config.toml
head_dim = 64
vocab_size = 2048
activation = "tanh_gelu"
norm = "layernorm"
norm_place = "pre"
tie_embeddings = false
init_std_down = 0.0
optimizer = "muon"
lr_mult_o = 1.5
lr_mult_down = 1.5
beta1 = 0.95
lr_head = 0.00387
schedule = "wsd"
seq_len = 512
MLP neurons of a small language model. Each row is named by its layer, matrix (down: output weights) and neuron, and shows model dimensions 224-319. Each number is 128 + 24 x the weight over its row's rms, rounded and kept within 0 to 255. Numbers have three digits each.
A block is one neuron, or neurons of one layer that tend to fire together. After each block is what it responds to, as a language model described it from the Wikipedia text at the highest values.

L2.down174:121116107104164111110122118162093104111111107137137112163162149127117148115118095121112140133167167149112077104064139144110147118139141130137137173141139117174093076143131129112115137103164134158115110128123169165099150129127109117122134099130155095121080099127088142141115177146092126152
L2.down197:137136129132109126145142112148178102148111118141090174134135129126122090162154102115134165117136172175102123136147131109107110106148144138156129098091133136104106156148142117142130106116176124107132143107149118124103132138115127099115141145153148143117107141143126129137092109133127141130
L2.down347:171161108092123130156114136043136142145117121124142114136168125133125165108139112153095171101128129140131133127133162125141127113131143124107153105145115150135196122085127162136118177128139177141104172094162123108093123116124098138125126161082145129139132141140125145146090147139134106116
L2.down1007:118129072135072100162139154095117131098094058109117160132147111114056137112166123138144145093116127136114127086145154120076111174091137133135111131124150168111126166134150125115140146126161108145113149124139112143109106185060119124134139137152135128135135127166110167120114138133111100131
Word piece after P. Second word piece right after a split-off initial P or p, mostly h/hi as in Philharmonie, PhD, Phillies, also Public, Press; weaker for Ch and at.

L3.down24:130138164151126123126121171135151163079116126145170156149129139159124116155125156126130164140124104114114112112162112119085121160105128127078115102110120111102141093135146120114142169131142085098123132121195112122087087146162091130149171137121147129093116120144165106122117154110150103142
L3.down47:121130140116128123184103143100092107138110074145105127169151154159149097130156120152155103100142129156107107115145119140144137131106163100128125154149110142147138121135122127121157132126152159128115093122161159122117094138129152115097150114077134187121093087129123111172122123117102176103
L3.down159:110140158121085113137156105145097104166118078101103132160103155122128159133158088137123155086143128136153112098112116140110114135090143131120113137129186116103110107154130135128128134133117119094126133153122103139132167152120130129154087155130128149153111145085134147087100085126125091111
L3.down195:130154148082122122121146125105123062102122113121131142120176153159139127150131091156106143163113125174117128167151133101133182126131159156116109124119158093106124137129124112126089109101093131163085138112122102130133129154187131147081145125116132134169155101124138144122096133119149125130
L3.down201:166116124132113154161101086127125118119107154165125066141109125151086129109152068109146104127130154129110117172126130148122151154102141147123142135153106132103147142120153123103165115138138081143061130128127126106086103130134177154116154091142073150123113097102195157105135130108121121140
L3.down403:134112132091140119058130124136146118113129120176138087116122101178104140130153122126106097129140106157166110153102100083143151175112090130130075124122157085108094115161101138125157075123121117113091141086106147154127129150121081112100097129148133150132116135091143103140153132141154086131
L3.down901:109137135144135148143104112139128137087127108176134077149102140109142100092156112097168167086161172118081156151135118144136130137114112115105134133098113143182131111073130147112133147089107091118121094125096118147082128144143140135136083099154116093099134138132141164176101121157102089121
L3.down1204:157094131122151099080097104114138101099163155164104123143093184132100134091109112124109164123107120118169158124126153097097121085084190091127084159113183122097157136117115087129153119105156127107169110098128143147157143096149110131080127143097113139144130153127113141178103142133134101112
Back-referring determiners and pronouns. Referring words that open a clause after a period or comma, above all sentence-initial This, plus which, that, It, some.

L10.down514:164104130123112151129114132135151074119146137165146128130162103143127134144159121133130122107072103125123098157152112127101147136119075150156134128129150112116094101106144136134116106113140113166077133107120097118081126160104122133137123169143153143126172139159132139123179119190093112120
L10.down1145:124130095186139144138098113126086103097147163123180113124141127136160160136122151103132147161131152129136140127151139141149117141183145118109122156155162106112094181118161147107147143105126155100104135112100075147123133098147094076104096156114150123110083149087112170121113157115131115120
Sports table header abbreviations. Word-final pieces of abbreviated column headers in pipe-delimited sports statistics tables, such as the s in Apps and the F in GF; weaker on mid-word pieces elsewhere, e.g. immediately, perhaps.

L3.down206:136137162147157142167105119095138140092107133135111129152112156129159155153169158125158128129077161156124126120125137154141126139142101126107095063133111180148116116127127142092185158163148100101154141138153127167108132138113135138124121142132108116137156101123123108107118157127135148138
L3.down287:152116128094139130123160136118127129133125149124152153125140119145137119121095125167132095099156168087127155135151131115135114117124165117121150186133148137175134147181122127145119157124165110120094117154106102114097124147118155082165151123104084119128118163157141078143160157157177099151
L3.down506:150099108124140143141109156068089144125089132133145123088134136188111134107107093126137177111137122081101115123163139143142119122140140151090119138103104116142098121144165123104107108101125130120127130131149135111126119149141141126177175132142095142136129128117133090122153113182125108147
L3.down560:089205109143121156101150157164129055119120137144136135137155104096122096111094100143130096158110083136118106116079135079159068106127153138133125121126127092106117156112119161142136175146104112139117101105122126126121101123134165057132156122091100089138124148136170171107118135151130150121
L3.down772:135104119134129130087102117162116134090104132120110123119102127155150150109152119138154137184138135140143112120153133158116105138088107127119143121145136150109119142180132127104134094084103081109142123112137131150149123116175113128097130152143102154096129160094092088141160162141121135084
L3.down956:148117109143109181167149088150133086107154149149082101136117138142109133167123151153118115176136111121155105160126093105155130124124095185071144150135130132115144064108117160122097107101160124140075098130105138115097124141151137098097127131099149138094130148175121115090121117145148102129
L3.down1138:156102174171113097155177101126159117091105147125123084134120081163138109148110100101113122151085111157131086093141103133108128147120142159157098137157152124133126173099137122155105147119075109150143152140141146118146122132125099132160133166132140114168092129147127138123119141162159135169
L3.down1237:126087137106099143155137147150107182153130139168121124142090130133126119172092108143103114111127138097155122139157137095110115092162142124097137144126140134116132125138101140140106121135149137144131121116169145154115089101169126148156123173145149147120072129126117116157134153085154102082
Table row starts, word completions. Mainly the pipe or line break opening the first data row after a Markdown table header, also "s" of "Apps"; otherwise word-final or mid-word pieces such as car|ri|ed, b|us, les|s.

L3.down207:113128099121100105108128106132158149149148083150142129150108090102135087103111083135143113095161101142136121109159161150140119126115125113158056124140156141135154185124155102113145160154124147109137120161166150118141087128089122142163139102123113116098108110144109163137080173124120132119
L3.down391:150164140101173134122099115151119123127108145180130098149142163139101133096124109144128123144108099129101123181099108091130101135111122106158136149123155126154144134112133087172117125141110147056121143137127074131133148125150115085095134100104109106124147142162114145130148126157114128110
L3.down719:190097102108095130127123131153204131149128086119098151156119068139126126126096135146111129195104129112099077086083151132086118135120162095135150151102127134099132100136133127147151096128109125101134140163134127108140125149080137119140126109113103145138135142137136140121077140135160127154
L3.down917:108112095113105137132134162122123183108106124131118127134155108096115130121116114129126099109117171145123110115138105099163089119146149144158148133155124115133163107104121130091106126096132138126144160108118114152160126133144164105083146139100156144133106087167102149130112110112096130144
L3.down983:161142145126126112129134137120136142163178111102130117110100094123106124111131129132114149091162143142129146135164113134129106133135146122135150115127119108154097152176135148094170122151132133117129136146122134088120122128121131142145143126120107093124097129175202145149071073128127110102
L3.down1008:084112127127121123097127144116130151121146200159169097099123100142126101100165149146100156117125126151129153140111133128094134089118100152127135110160146132123150081130157144116124088126135164123134116131151122134129126152112085133108193121106137156098140126113137171134171127162114130166
L3.down1238:138087173150116113109129141147116135105150115137129179136135118098158125126174132127114122140150088142130128125106166103156129149127129123115125134147141094092137116149153147160106101125169113145145166137182122136142098100162126129146147120125107108093086087136121135125071145099106108148
L3.down1277:109062154152086167095176152126170155115103163106121166135104118094145102083148103143123158100142132136150124129128142141090151129146126100104125158100159130122124111104121118119142115116104155152112100163111108063133132133123110121147154132098165144095128119161126100160124093126128110080
Year number endings. The final digits of a year in dated narrative prose, mostly after a split 19/18/17 prefix: In 19|62, September 18|64, from 2003 to 2006.

L10.down24:138127133128089075158083146130144111168125154133144128157114127130104192088112172165071111099131090163141151145139112116090150106067170133141138166154122093078121066123145108141118125126169113122101125120137099139141135093113159154139133149181146148137129129126125175153114174113118144071
L10.down1165:157127098130100141129114107120151124203123106114173108152139140121145156124151114118100172118123134097174130080103127132137140135106124112147111126136138093122092167121166145130105147148120113129142104154106167112171114132089120128132133126152098119100155143146158136116132134098127105105
Section heading word pieces. Word pieces inside Wikipedia section headings, table header cells and field labels (Reception, Club career, Player, FA Cup), occasionally mid-word in prose.

L2.down230:166148125130133108136119102119149081143144132158122123113094133095090123129129102159110117128165110083103076114146155088158140128161104128134164132135136081106127119093186100100175146100093104130072166063109138141179159136105140113138143160140070127146116091135134128139096089150133158119
L2.down468:155133087135130115126121139096114110123157119137117105104104138177106102080100129158110151130143162101152085140107127119174112092131139084116131146140101141090117095136127139091161146169115114119133135165135073162123117103099137095112139141124081122104151139187152140143115137142136167127
L2.down576:150123160113129138123146110103097077108157123141141137149102095139109113091130086135090169169122134129150140141108159175141136090105184120130138145119129118155139130137112108116107134119146159132144146135122108102170139134111123112116139132145102092151108143135168112132117177114164139126
L2.down827:115117141118152107163114107134140130144148092122146141106127131141101095093150140128116118123152091126109173130126123102154145113099157098116142137136127098147115094119197117137089121140083155077132151092127143113148152138127125125090134107110108104128120155145103186161085124131124120139
Year numbers in narrative. The year-completing token of four-digit dates in biographical and historical prose, e.g. the 73 in 1873 or whole 2012, often after in or a month.

L2.down549:097086126121137153115116115115121117128134150131166135106160153115116131101136137137167137128090133122163117150168127144084125090125145097124096124163156135132114106150135138148116142161153132160104109171076148089119095134083124114102130123115133118139150131126082140088112120113084147155
L2.down621:122152114101128181112132111202123091152132112134119095107063120155109092129136114127075162100110147113117144125142136126125169140106157128108125116101140147133177139147155147094156140119119112126111112155130148123118133122142090129140108110178111144145120123114108088154119110086116152147
L2.down957:141147108124197140147132154158156110141106186148138086107182150119140098151132068097141156096133119147088151117144099139107170142132129120134117107120086123161154088124179094085133142155100084143145117143138157133134138099135168118115146104174125104098156113131107148102084121116094074162
L2.down1139:107161124135099158135097170118129143115117156178098101129136142089134096128142164076125157144089127110075111110103066146132136129125137102136187134120127122130137134133152110172129154112102129130132117147187124135100157148184165121132138066120123155120097163154104110105136121071117133141
Quantifiers and the prefix pre. Fires on quantifying words that begin a noun phrase, such as most, all, several, many, other, both; also on the prefix pre and word pieces after P.

L10.down800:135125108101168113140094081135134099144102123134109100126147111136118144129150133181148138133161163098133125135166098159120152143156185089142140129125148110139132136137127137106123099158113068132159124104131114157118166127159114134131128151132112139118125177119080154110076133100092097123
L10.down1179:122106098133102141158109135173178129157109125135120125112084120149118131142109139156152153141164109119105140134147155130163151151130135148142078097152147151128092159124133146152124170140092120094125097067107124146085127102133154166162096136112144118084144129148136126111127129152106109108
Sentence-initial pronoun "It". Subject pronouns opening a new sentence or clause in Wikipedia descriptions, mostly "It" after a period ("It was", "It is"), also "it"/"she" after commas.

L3.down37:161102139145139157152135127137137138145123068137104100114158111112168104122152085120105156131135167123155133111095165166147075155118142108133176102136058129099139161162164112108130102086142148101141123100135126127131091117100139117094136128168134120115161137158143157118148133115119137134
L3.down53:141135164158095148089107102097128097124117125076139122089138117110117156118144113133149136140115159106117151146125168122113123128159140172131081062126145093117126131123119116108103126084143150146157134123136103101087134098100152109107136116120127145127135104130102122164130137157133101153
L3.down67:147127125169163146162124075134130142092089119158115148122143116125135158139114148102150156118154109133138111132196174113093122064096137122119150148137106129120119165164154119106111135077159115130128150076118157131122147119103113177120095120140123156133135120143134074166166109091145158146
L3.down142:147122111125107133113116106157136161143102126113125149127154124154093105151093068148195137090170146145174145143122132142134131117139110134131116104125105127109151120143143116104113102060106102127109119141127135124118090083114150148116164119110145154134137107130080159169127141093101137127
L3.down344:131079129114152100136099124132128127120137114093149152143144114121183124138116150127181136108144149103151107107110120125112106104100091177099126128132125129146159108142134125114129130076152150153185130089119114110097164184084109181171110120138194097158169124135109130127104109115128140141
L3.down525:125152125128112099112126126110122120127111088121115135105111127096148122121140153136084120102134112128134132149116136149137120111123138137110155096159124155088096091144150131138128176099162123137138124154141148077103101110101075104101101117129090149135155140153165121154125114130081123143
L3.down532:141108144111152131147181110165117144172128112151082130091132100142125167106132115138138135142153102147166152148140149130127094120154107103120154134155096165133111153140155147067143118134134156114142076108111152144120128109117129151138145159102136126112163109118088134119145149112143121148
L3.down1013:165105123164144132173114116138154118110126115108166118149089106141131128152164155103115172083126134149139102123150092128151115099124094151137153089111133125116131148155134109164116128141142141148115156128150146137094124122142129112145092167188110156166147163090164148174069124120106142152
Word-initial "ch" fragments. Fires on a split-off first piece of a word, mostly "ch"/"Ch" (chairman, chlorine, channel, charges, Chinese), sometimes "qu", "l", or "s".

L2.down429:105115124150161097162112149069112147139161144117109122102148135125121122161113116094092195112064158125108104096115121153098111149134123117127161155103136160136092138179118190174145164160135141142162119084146119121102144164150107092130128116069139175112130152134123154112101123106137110149
L2.down635:109112081126111155125112094152169138117115159132128133144129114107121095164141144165095132144151151163110118182111137133119139125101052137117112123109125102132159155102111089125127162134198109122111150160147121124125143137075148109120095107137123113121144093093147116137143159155135149119
L2.down755:140113114121146149143147119152110074121123175116108114110113152135097124147119138103120103111155112110129156134139084131142146151121124159166101105107191111122111112117146152168141126070184100113158127109121102109154123145120087125112118135142178132162126080148102121134127152164127132056
L2.down1045:148113178130072116121153142150129124130098094134139120129169122113126121154155146098104150118148173117121131132106119100144116105109115105154183102110104146079093115117124127146162144097131153103146137137153131117158113165142080123136128131146169122124145131120095110135125130135149123141
Biography description line end. Line break ending the short description under a biography title (e.g. Gambian footballer (born 1994)), plus is after the birth parenthesis, and stems like goal, work, result before a suffix.

L3.down181:117167127102161130137137118137160097133106121128153108108077164137125091121139124147153148176132132118105120119142177097154190070144131128146159078159134105114138105148123154119141171124092157122141071127152127118142080120158167109154149119154104162097104127160126096157186101163103144137
L3.down424:125131110117148128122133114128128116134102115165108141135135127111127132105110147100120171085080133131163115149131124117148169150144137125106165140150141113119127104145094109146153140142123120149160136137108151095098134135106118143109146141158127121108147137122138141116087133115106116149
L3.down651:119130109136140126145117110150134145147097180132112090112143152162104121178122102145136150113129096167097142173111146146096119101150160120113150181154148100164139083128142108132092165133105123120087162139121179101135109112117143126109135122135115121092115139150095146090120110114078141139
L3.down740:114128109132105161136135097111142154104132125123155111115139085122161157085075131158194143081101122158128107123103117136139112128120122144091152110172131134138104128142131145151114113152179120144162123148167069130088121070128063095103118190128170141172184124154080145140145092125135092133
L3.down782:142120103157135152107142145093142139116153152138105147151144152124145065112106101133127134136129078128136147116140135132156140114134153173115154085188111130120178098129122109111119132126105120111089107132162099148129117151122121122155086111131116104117137180167110127137136139105134115127
L3.down812:131102122151138156144104138143108096128132141135114105114137136139124120071109125137098085122120136114107126104167151107153120121118101095105130137125122132177158164136158145134124061133081126104143109150157120113155150116136128149115148125171137113093115127129139102136109111154119127050
L3.down1100:138132143113198131163127175088091135170101108102115085150129152142115096123169139100187136109103132146156170156134110140127175120133125157160129149129138104176115121112171135082159131133096108104084096144121162111151105149091123127116138148125148084105141129163098138164094151118113177115
L3.down1202:132144107126113125137112130139137112092133091155153087158116095160157131132138122114180166178109140117136097164133126145095130095119142095107091155160131139140147129108128141131120117150146136110129121116105132177155150133144152096118145165124100098094145149139137154150121094121123140149
Word-initial prefix fragments. Opening or early pieces of words split into several tokens, mostly pre, dis, su, ur after p, re after P, as in pre-served, dis-pute, p-ur-poses.

L2.down152:111126119122110113148090072110140136110123148115127115156138125161166120129132082145150151156127159150104116134110094119090126146137090141117123134146168160117139111099100135138116065139184111152125091114118106125128147129140129156177115090144129108140145086131121127164167099102124129095
L2.down558:126105160089098174097112154119134118148113123203120094139141105127157139134128134128088113105074137112132117172125147155080150113154142104154125120121107167104138144189111117114088117134104120155110150128132135101152147122148129145154178094136101119117141112124140139162101105124125144108
L2.down682:097133110122112159122082130099118109143140171120150118140148137143125133171112111132129115133114121098165120135126074137068147108102152125144119125163145139119151148068169094126130100152140142113204106106103104163099156140096159087150113122146124135114126170126053168126157147148135153116
L2.down1195:131142107101134150158147102143157119117114111154119162167082150138074118132138135126127115139077122106149161116160154163117171122184129112073166136126116157136131098124091119118106129139116151179138154147113121162134130154165136138100113192131147114130116155115120135118126141122146138114
Word-completing suffix pieces. Final or inner word pieces that finish a word split into tokens, mostly -ing verb endings (form-ing, begin-ning), also -ed, -ate, and the s in Po-s-ition.

L3.down330:122121103084146121101139113121160143112122186117100132129153139163110151120140137146166127129101162123114154121120137090112137154118124121129196157181108129098142136097150169114130089122158139103101138136140132114113097105126122119099144093105117133113124183149119107142132123122150140103
L3.down451:127100151166112101104117113134103121123088126120164133146170110152161163142123138150127106109127139120144107086146154194142123123107138144100118111147119158134141119193126130147159088086166121104108085146186110112110153163130119191127113148105156111099126109135089131147114119128143169151
L3.down593:128092150133115107116144126130105099080145094114149104119150134133128111162140126140119138131141081120131102137101097131143096141108117142119131185123149116141140167137105115161147151116183116107170135140128082142128095168119126153163131137167104118135159159142063153143102159101097112122
L3.down613:130108153114106133148153106106198159161153163122140116099145132108109145150138157122119154081133141141106102096135161115071129106109111124127160104165148116110105114154142136141096101148133146123147148147104113167145153128134094130094106190088151143172165120087106126181170147128083156140
L3.down622:121136133091110172142117140140096145138132147131150085121147084153131141130120190131099143138128137093143135102137117104153109145155105114119175135109128116097116144142140173124122169083149138161104168155128109180118134106120126121134119152132107139137132150142131153126109152100127115119
L3.down752:134127161182139176111132151124125133106078128099164097136109143120163114124122130172125152145130125101147120141078168173070154130127112129109127165123092156134150157147152151171108148151097131172101092092129146069132109166127116093105094131107118136113117139126153100152115141128133128163
L3.down1083:135152143093108159161139144082139172117133124115124157163121130114048119126099144170123077141116112123141128135143141140090130151130110147169120158145131146100176099092145133096109130141146107118137123186135111142115116131132157128097141120143111127117100118145121183141137160151111141125
L3.down1216:127135180137110119149108094137098139100094172128183129125159085131090127140104122119092110131103105146153119116147142126097090098141140113075107134131199100132097117107080125109095084134126082136140121133170181138136154133115137122117124122112136134131155100136105135152110125116127123157
Sports-stats pieces and headings. Football-stats words (App in Apps/Appearances, goal, record, sub) and line-start = or === heading markers, plus mid-word ric fragments (Cricinfo, District).

L10.down409:148134133114129177144085114107129152110130124092143165113132137109156110139110087082096099110111123130143108125155111113131120121187113183120126102109127115156140110153106142059121174064101119173141148110144152134154057111121157134115116129106119134135089131126132118102119155159130107119
L10.down529:114110139074128099137108189134135156129120117147081128128106124140153108102137159110124126119134156127141157139117144130117140145094129150153113096146108132121135142098131100143096192110152100152122180133148098154119116136132150155150119190108106125112140148105172103155113121143148133086
Introductory-phrase end. The comma or final year digits that close a sentence-opening adverbial phrase just before the main subject, e.g. "Before entering politics,", "By December 1880", "At the age of 11"; weaker hits on mid-word pieces.

L3.down155:117125183127070196103128161125130155179168141129151122126131100165123125130133128108136114138115122070104086118137131094113100129190099106123127137131125115138164158076127111132095121152131139129113123108108101113145149100144148103102119132115183083153121103120141106087133120144133072136
L3.down270:159114071192147148158105133138126136107111185107094098129104128115114154128142123112132152135123098124117139151163157102145105163132120090133095138145117160159164136101106145109118140165149143144137103130152140105144098126124131136112176137124106166103132153153135086127126098143114093099
L3.down355:137144151099165101107126143085096145160108153132128126134124121143102138149146177118100149123146158096125132138126154117119124145110120111148085130114139166145125127136092168120135133146140134129146130089150110105133148120132081157105161114164202182114134113130109155111092166117117076100
L3.down496:136081116161139094100140159126141142170076131138110152129090142136097164110098144131127083128114158099098131145134102143163093114139176122110109116152139166143128170136107148132160124135071147138178151116138140133118160123160182105124134120131119135105097097142134166061101174114129128086
L3.down711:119124155129111131119164119102104138086138144180165138151114159110127106085151137148148136144146148129117147113157165133149157127137157148123084125141133118106098158108115143137115088134095134123087118124141133113108122130134119102142135149127100148147111116139134108168085131120123146154
L3.down892:110163132089116117170162123122127146139149141120113117088105117140143105140119113153127148074092182134102116155157144154132135101138118136119127184123155122143126094136133150131118114117144104087124097146159133146111138137144112108133127091119128140143133110132123096139118114132113126108
L3.down1060:140107087126143134109144090177105175157117124147109138167141137124114131115105148163150151134128111136145116134084148143119107125117151141121112134108105167132157112173096081132115102141170123167108111097144111137129149126130115158151136139083206157136086098108134112086155135116140126077
L3.down1253:082112137100115119119119120119139128151131136134096100116128092116119133129163138133137092146100129162166141136163139097112133125094132182130140191143083148143108160122075157127113145102132153164097147179144170142120128120100126114112136147124085125111134118141084144112122175116139130134
Word-internal "com" fragment. Mostly the subword "com" (also "op") starting or inside multi-piece words, as in composed, commented, becoming, recommendations, popularized.

L2.down64:157143132159103167117151121105104131101132121142147127145124125134134151091147122092124091165116122105117138100094101130104179153144137112138102116123139123118177162116111104096124103140138101148126145163082122093115112136156154148067139065150172142120130125142131148155067099127134152111
L2.down338:160144153129146138148142130147085147156184157156160109102134081134130124134107136134138144135109155135176135140141089110121113097125069099156107149110137143146120097097108158153162113133127137211112164144112150105098128159118109091073168087139129095097104136117126146167144150140117112084
L2.down352:123106132128160138120100114118120168109118198150159143113156092116119121126158113137155104103150118144107089158172177129151109102170139166100111163131123121135081115159135164142125123171121157137166084103108171126132141144177155133103134113137138103124066133160104123140109120167132100164
L2.down435:091163093076154118142167096146092156139108136133148076093130123100164135135151091119120116124127147116107157121105146138120145134165167143128143140135148098108116084163110141130084135172091133130154064161129145149124132125146135108131122155095147112107126121092100162154126119134138113133
Mid-word fragment "com". Inner word pieces of split words, mostly "com" after "ac" (accompany, accommodate, accomplish), plus others like re-con-struction, c-red-ited.

L2.down206:112141120157174125127112100132139137132125107156139131119125110153078160136165124071078118127157133170139147181150110121120109129141130154114125107106136095114163136105117094120103137096152125123106143172092140147078107125151170135066109148102097154109149090118126122135144106147148135173
L2.down686:144094126119167182159099100146149135104146108179101109116158143167149139183104143163151130143142168120103117172106088078123183131090120091141140080140125098154093111156125144180144124093182176080133115148119148139140122146112082129135179136147141125142093106140133124142109115131088111122
L2.down820:164137121166116135122082105107121121156150118119156144143109174135148171111145150108121110111125132116096155092082144088121113089092134141105114166120124085141143157097082137174136091131149094113143160129123132128120131113141099123103136098151043132172113095096148090151119124091100119127
L2.down830:101143104143093097151103139092143059133138075134106136147148136140138102137152135129138113111101136110132117133120141155106163109089134111140165110109134107109136138148119122132132104104104100123139111115114127106115086139157123126092107140134051083123143135114155119134146115093094092117
Clause-linking that/which. Fires on "that" and "which" opening a relative or complement clause after a noun or verb, e.g. "the fact that", "concluded that", ", which met".

L10.down91:183171093127134138111137133163135130181108186134128132114168139125125112140150089146146130127146107139141124127112143134112161130117110099105140159159138190161115146129117130132122172163103137084095116127095112158127101092116097139106156169145126098132146130119156110144197104150129130100
L10.down151:147160123081149109106112136070151106125105100116143128142097115114143101132116101130084181097180155110118154105180162124140145125144157100143125124124124163153136124104154139098157124115162123132083131138093140113121176109125114159120092137125123107127126147120179178088153114106138093138
Word-start fragment in split words. First sub-word piece of a word broken into several tokens, usually after a hyphen, space or table pipe, as in self-published, pain-killing, Bronze, Studios.

L3.down243:077118177111136108054124145108154131133131126129105093108111098155153062128132116152180141110116097122113122108127138069116102148110044152114159115130083166092149089100139118146159113112093118128134153126121097106141130091155118126114148133178140100127143148151138149121112170093127146128
L3.down340:129146129114174151122102140122102109138106094137135130128121103163109089106151102111123127118165111164103151129123100146107168138170121128152149127139110124147069133138135094163124102155109126138131121145139087167125136125144139123150130139143182156101105118134168109128102151154118153176
L3.down524:103120134146125149095127148130136122136164098106152127132100122117103107132121118181115123119109112101135131140121155119133155147099106113104112119156141169141147109135130141133165129121132139135128138154130119136118102162169116097076118135153101131091120146119118119138152087134163099130
L3.down686:097140153124089149136115085116096112063187107125137109151120129124109131119139116155135129114105100135106150083105125111128127156119153095148126109104102152129102125124142123104073134134145160101086105148083169167125129039123093128146116091148151135125124092131145161124116149148131193048
L3.down690:130160131144141121115122113071131123090115109149136144133153127085143134102156101118137102114133126095115143099118137119123137124158135120120105130118119132135159155122157113164156121149124162126105127122174096134113092142106083116109189094152127170115111070149131094119107133134146111120
L3.down698:139160171137127111111114123131083095150134131116095136100090147120113152146119092117103148072129091157134138168098095153134122136148143142131170108139113166125127125144117126156171112106123152088182171111127126143133090151164123169131102129134142152169125125079092158137119153149108136131
L3.down875:154130122164116086140129151102095120108126108141144157104137113131149136153113078132095121072083105107115118151114151146124151129110107136124142125146122134130164123159081165152133129176147141136095142084150143111172132117160112162137148145156119115135091111148151134173122152113133089089
L3.down949:142179084147115126105142200085149106144167121132137132167111124150121120161122114113154134124124119123107103119096154121129132143138094113157096111146144133145141081113126164145135160160078140123136118107118110122072108123116161148151109111113140149110139142113158184161112129134191106078
Sports-stat word pieces. Mid-word pieces in sports and football stat tables and bios, like "s" in Apps/plays and "score" in scored; also "row" in growth and "iv" in university.

L2.down242:164143121107120130106115102140148112105158139128164115125110122100168131149118142085150134116078141139076086141105164124104119132145135095099100144064151084152131147135091108165122099169157123167113123084129091097104196116129143144139164099164151110124121134072114153108115120138092151113
L2.down734:150129141126110139171150142119186160130108136137150145136151138130115110154092110164170133135129103131122105133096105159107077114072101141112095105114123110139098138145106138125141120193086161140145103148131070119103108127132132108120111091129130075144152142141152135120086123121124118114
L2.down882:153142138124130098123112153123147105106120090125119111157100145124111102146136184176133114129120176173146124108147110138073122141178125125103113114156142128141127114187149089151171101121122150108118133095129129115084111174124114148139127156131149093135087134091145127138130101169120162156
L2.down1092:137113096139136114120138085128128145112106139080133122149156108136118140191142119115171143150132104141147127124126076087158116108116163146116110092170147133118134128133116136130106132125158153088131110081106121147079110142148125098141145122107105143163116147142107111173148162144144166126
Mid-word and structured-text positions. Fires in three groups: minute digits inside coordinates (117°24′), newlines after title or infobox lines (= Dice (rapper) =), and mid-word name pieces (B-ur-ns, Ham-il-ton).

L10.down403:138072159144102140125138116089157138140159166124151126133116145148170129164106108143112086118138132113145108103146120192069137136154154150148154107135098094155156124133114134150134106128115157144152107107113125122123151143130101183099166117130134112101153108111118119092084160098135152119
L10.down769:126135097106166099120109142158131118123099127156148133086122111148127122140118085158088121110138132063133125099114158130112152161116151147121144127173133140147137137105102131127097153097102109151146152147134091151107156132078112107096130107083160141100161090093125089129121111159162163110
Year and word completions. Final token that completes a year or word, mostly the last two digits after "19" in birth or death dates (19|70, 19|90), also endings like month|s, sau|ce, Re|ign.

L10.down559:110128141154130125132100168143161081082154094140139089113118114101099151098161114117126130136151108139123153140132126128123144149089126117143126130137116150128114165152100154152090125146188157102111096145130106100117147146136113144140124152154105151119076106150134120121174138141154113100
L10.down592:103129157180116138092127092135133093118146119131122152127106076093137094110106122141160128106147136146147108102137146115122139128119137117121133137135117144165122100145117167121118120128145141104115150163126107127176108145142162093152162119148087168072123202134138133097138166115118135079
Token before a year. Tokens right before a year in dates, such as the comma in "April 30, 1976", "in" or "on" before dates, "born", and the century piece "19".

L2.down313:163122132097120120112104150121114157063128143162155104132137101131161112142147150068132126131162121168147120140095135166142155120135166129161144139154114132159140142108133117154100173158123152115111127111120117149130147143202121118103095111106114077120106135126087135175155143158134176107
L2.down499:142137125168135129140149145141130101147067134146098116089174136150136109131119109083100159121097102116137113138146143147108148130148171114127127125136113138136119112165069198189112122138133117121167109139110109166152111153088118116145146160145140124165108114083144150140105155163132128096
L2.down1107:129129136141107139142141142153115107106060132143139095126145115171159112112113119113137151145138107116151121078124096101136087126142121180144131175133099122137111155128087102121128115134129138121136098076144106132163135116143115137162181144109150105151122131135095136141093122145150177166
L2.down1214:160152118135140138132162083087088135141126134123102162101126122120089109101129162074124132105121116143148117106171089162135114122144102129143127150130122102132140142130119111148168136133106114144123158116129152099141149144147151102119177129121118131140134142147160098119110081133126097114
Split-word piece after C/G/F. Mid-word pieces like re, ro, or that follow a split-off first letter C, G or F, as in G-re-ek, C-re-ative, F-re-ight, dec-re-e.

L10.down298:152123159174133129136119162117106093113101104132178140158128102133133084119106131133186122123129143169126163135186149107100159084148135117127146123103115151158102152144149111123153133133151105176113099130126175182124137100142148116169113176120136114115123111133150150132150170078132125078
L10.down326:140113104111114137171118142126137154134107129101083180114116169147149124140151128111169109105110133089096150128115134121134145118154130114134147150112109159063118134136100134152132120111180123170107105132140082161132163154096125150111106154117169142129173110156099127141119129117130093136
Opening piece of split words. Short first fragments of a word broken into pieces, mostly first names after a list comma or "and", such as Ch(ris), W(orth), ch(allenged), st(ores).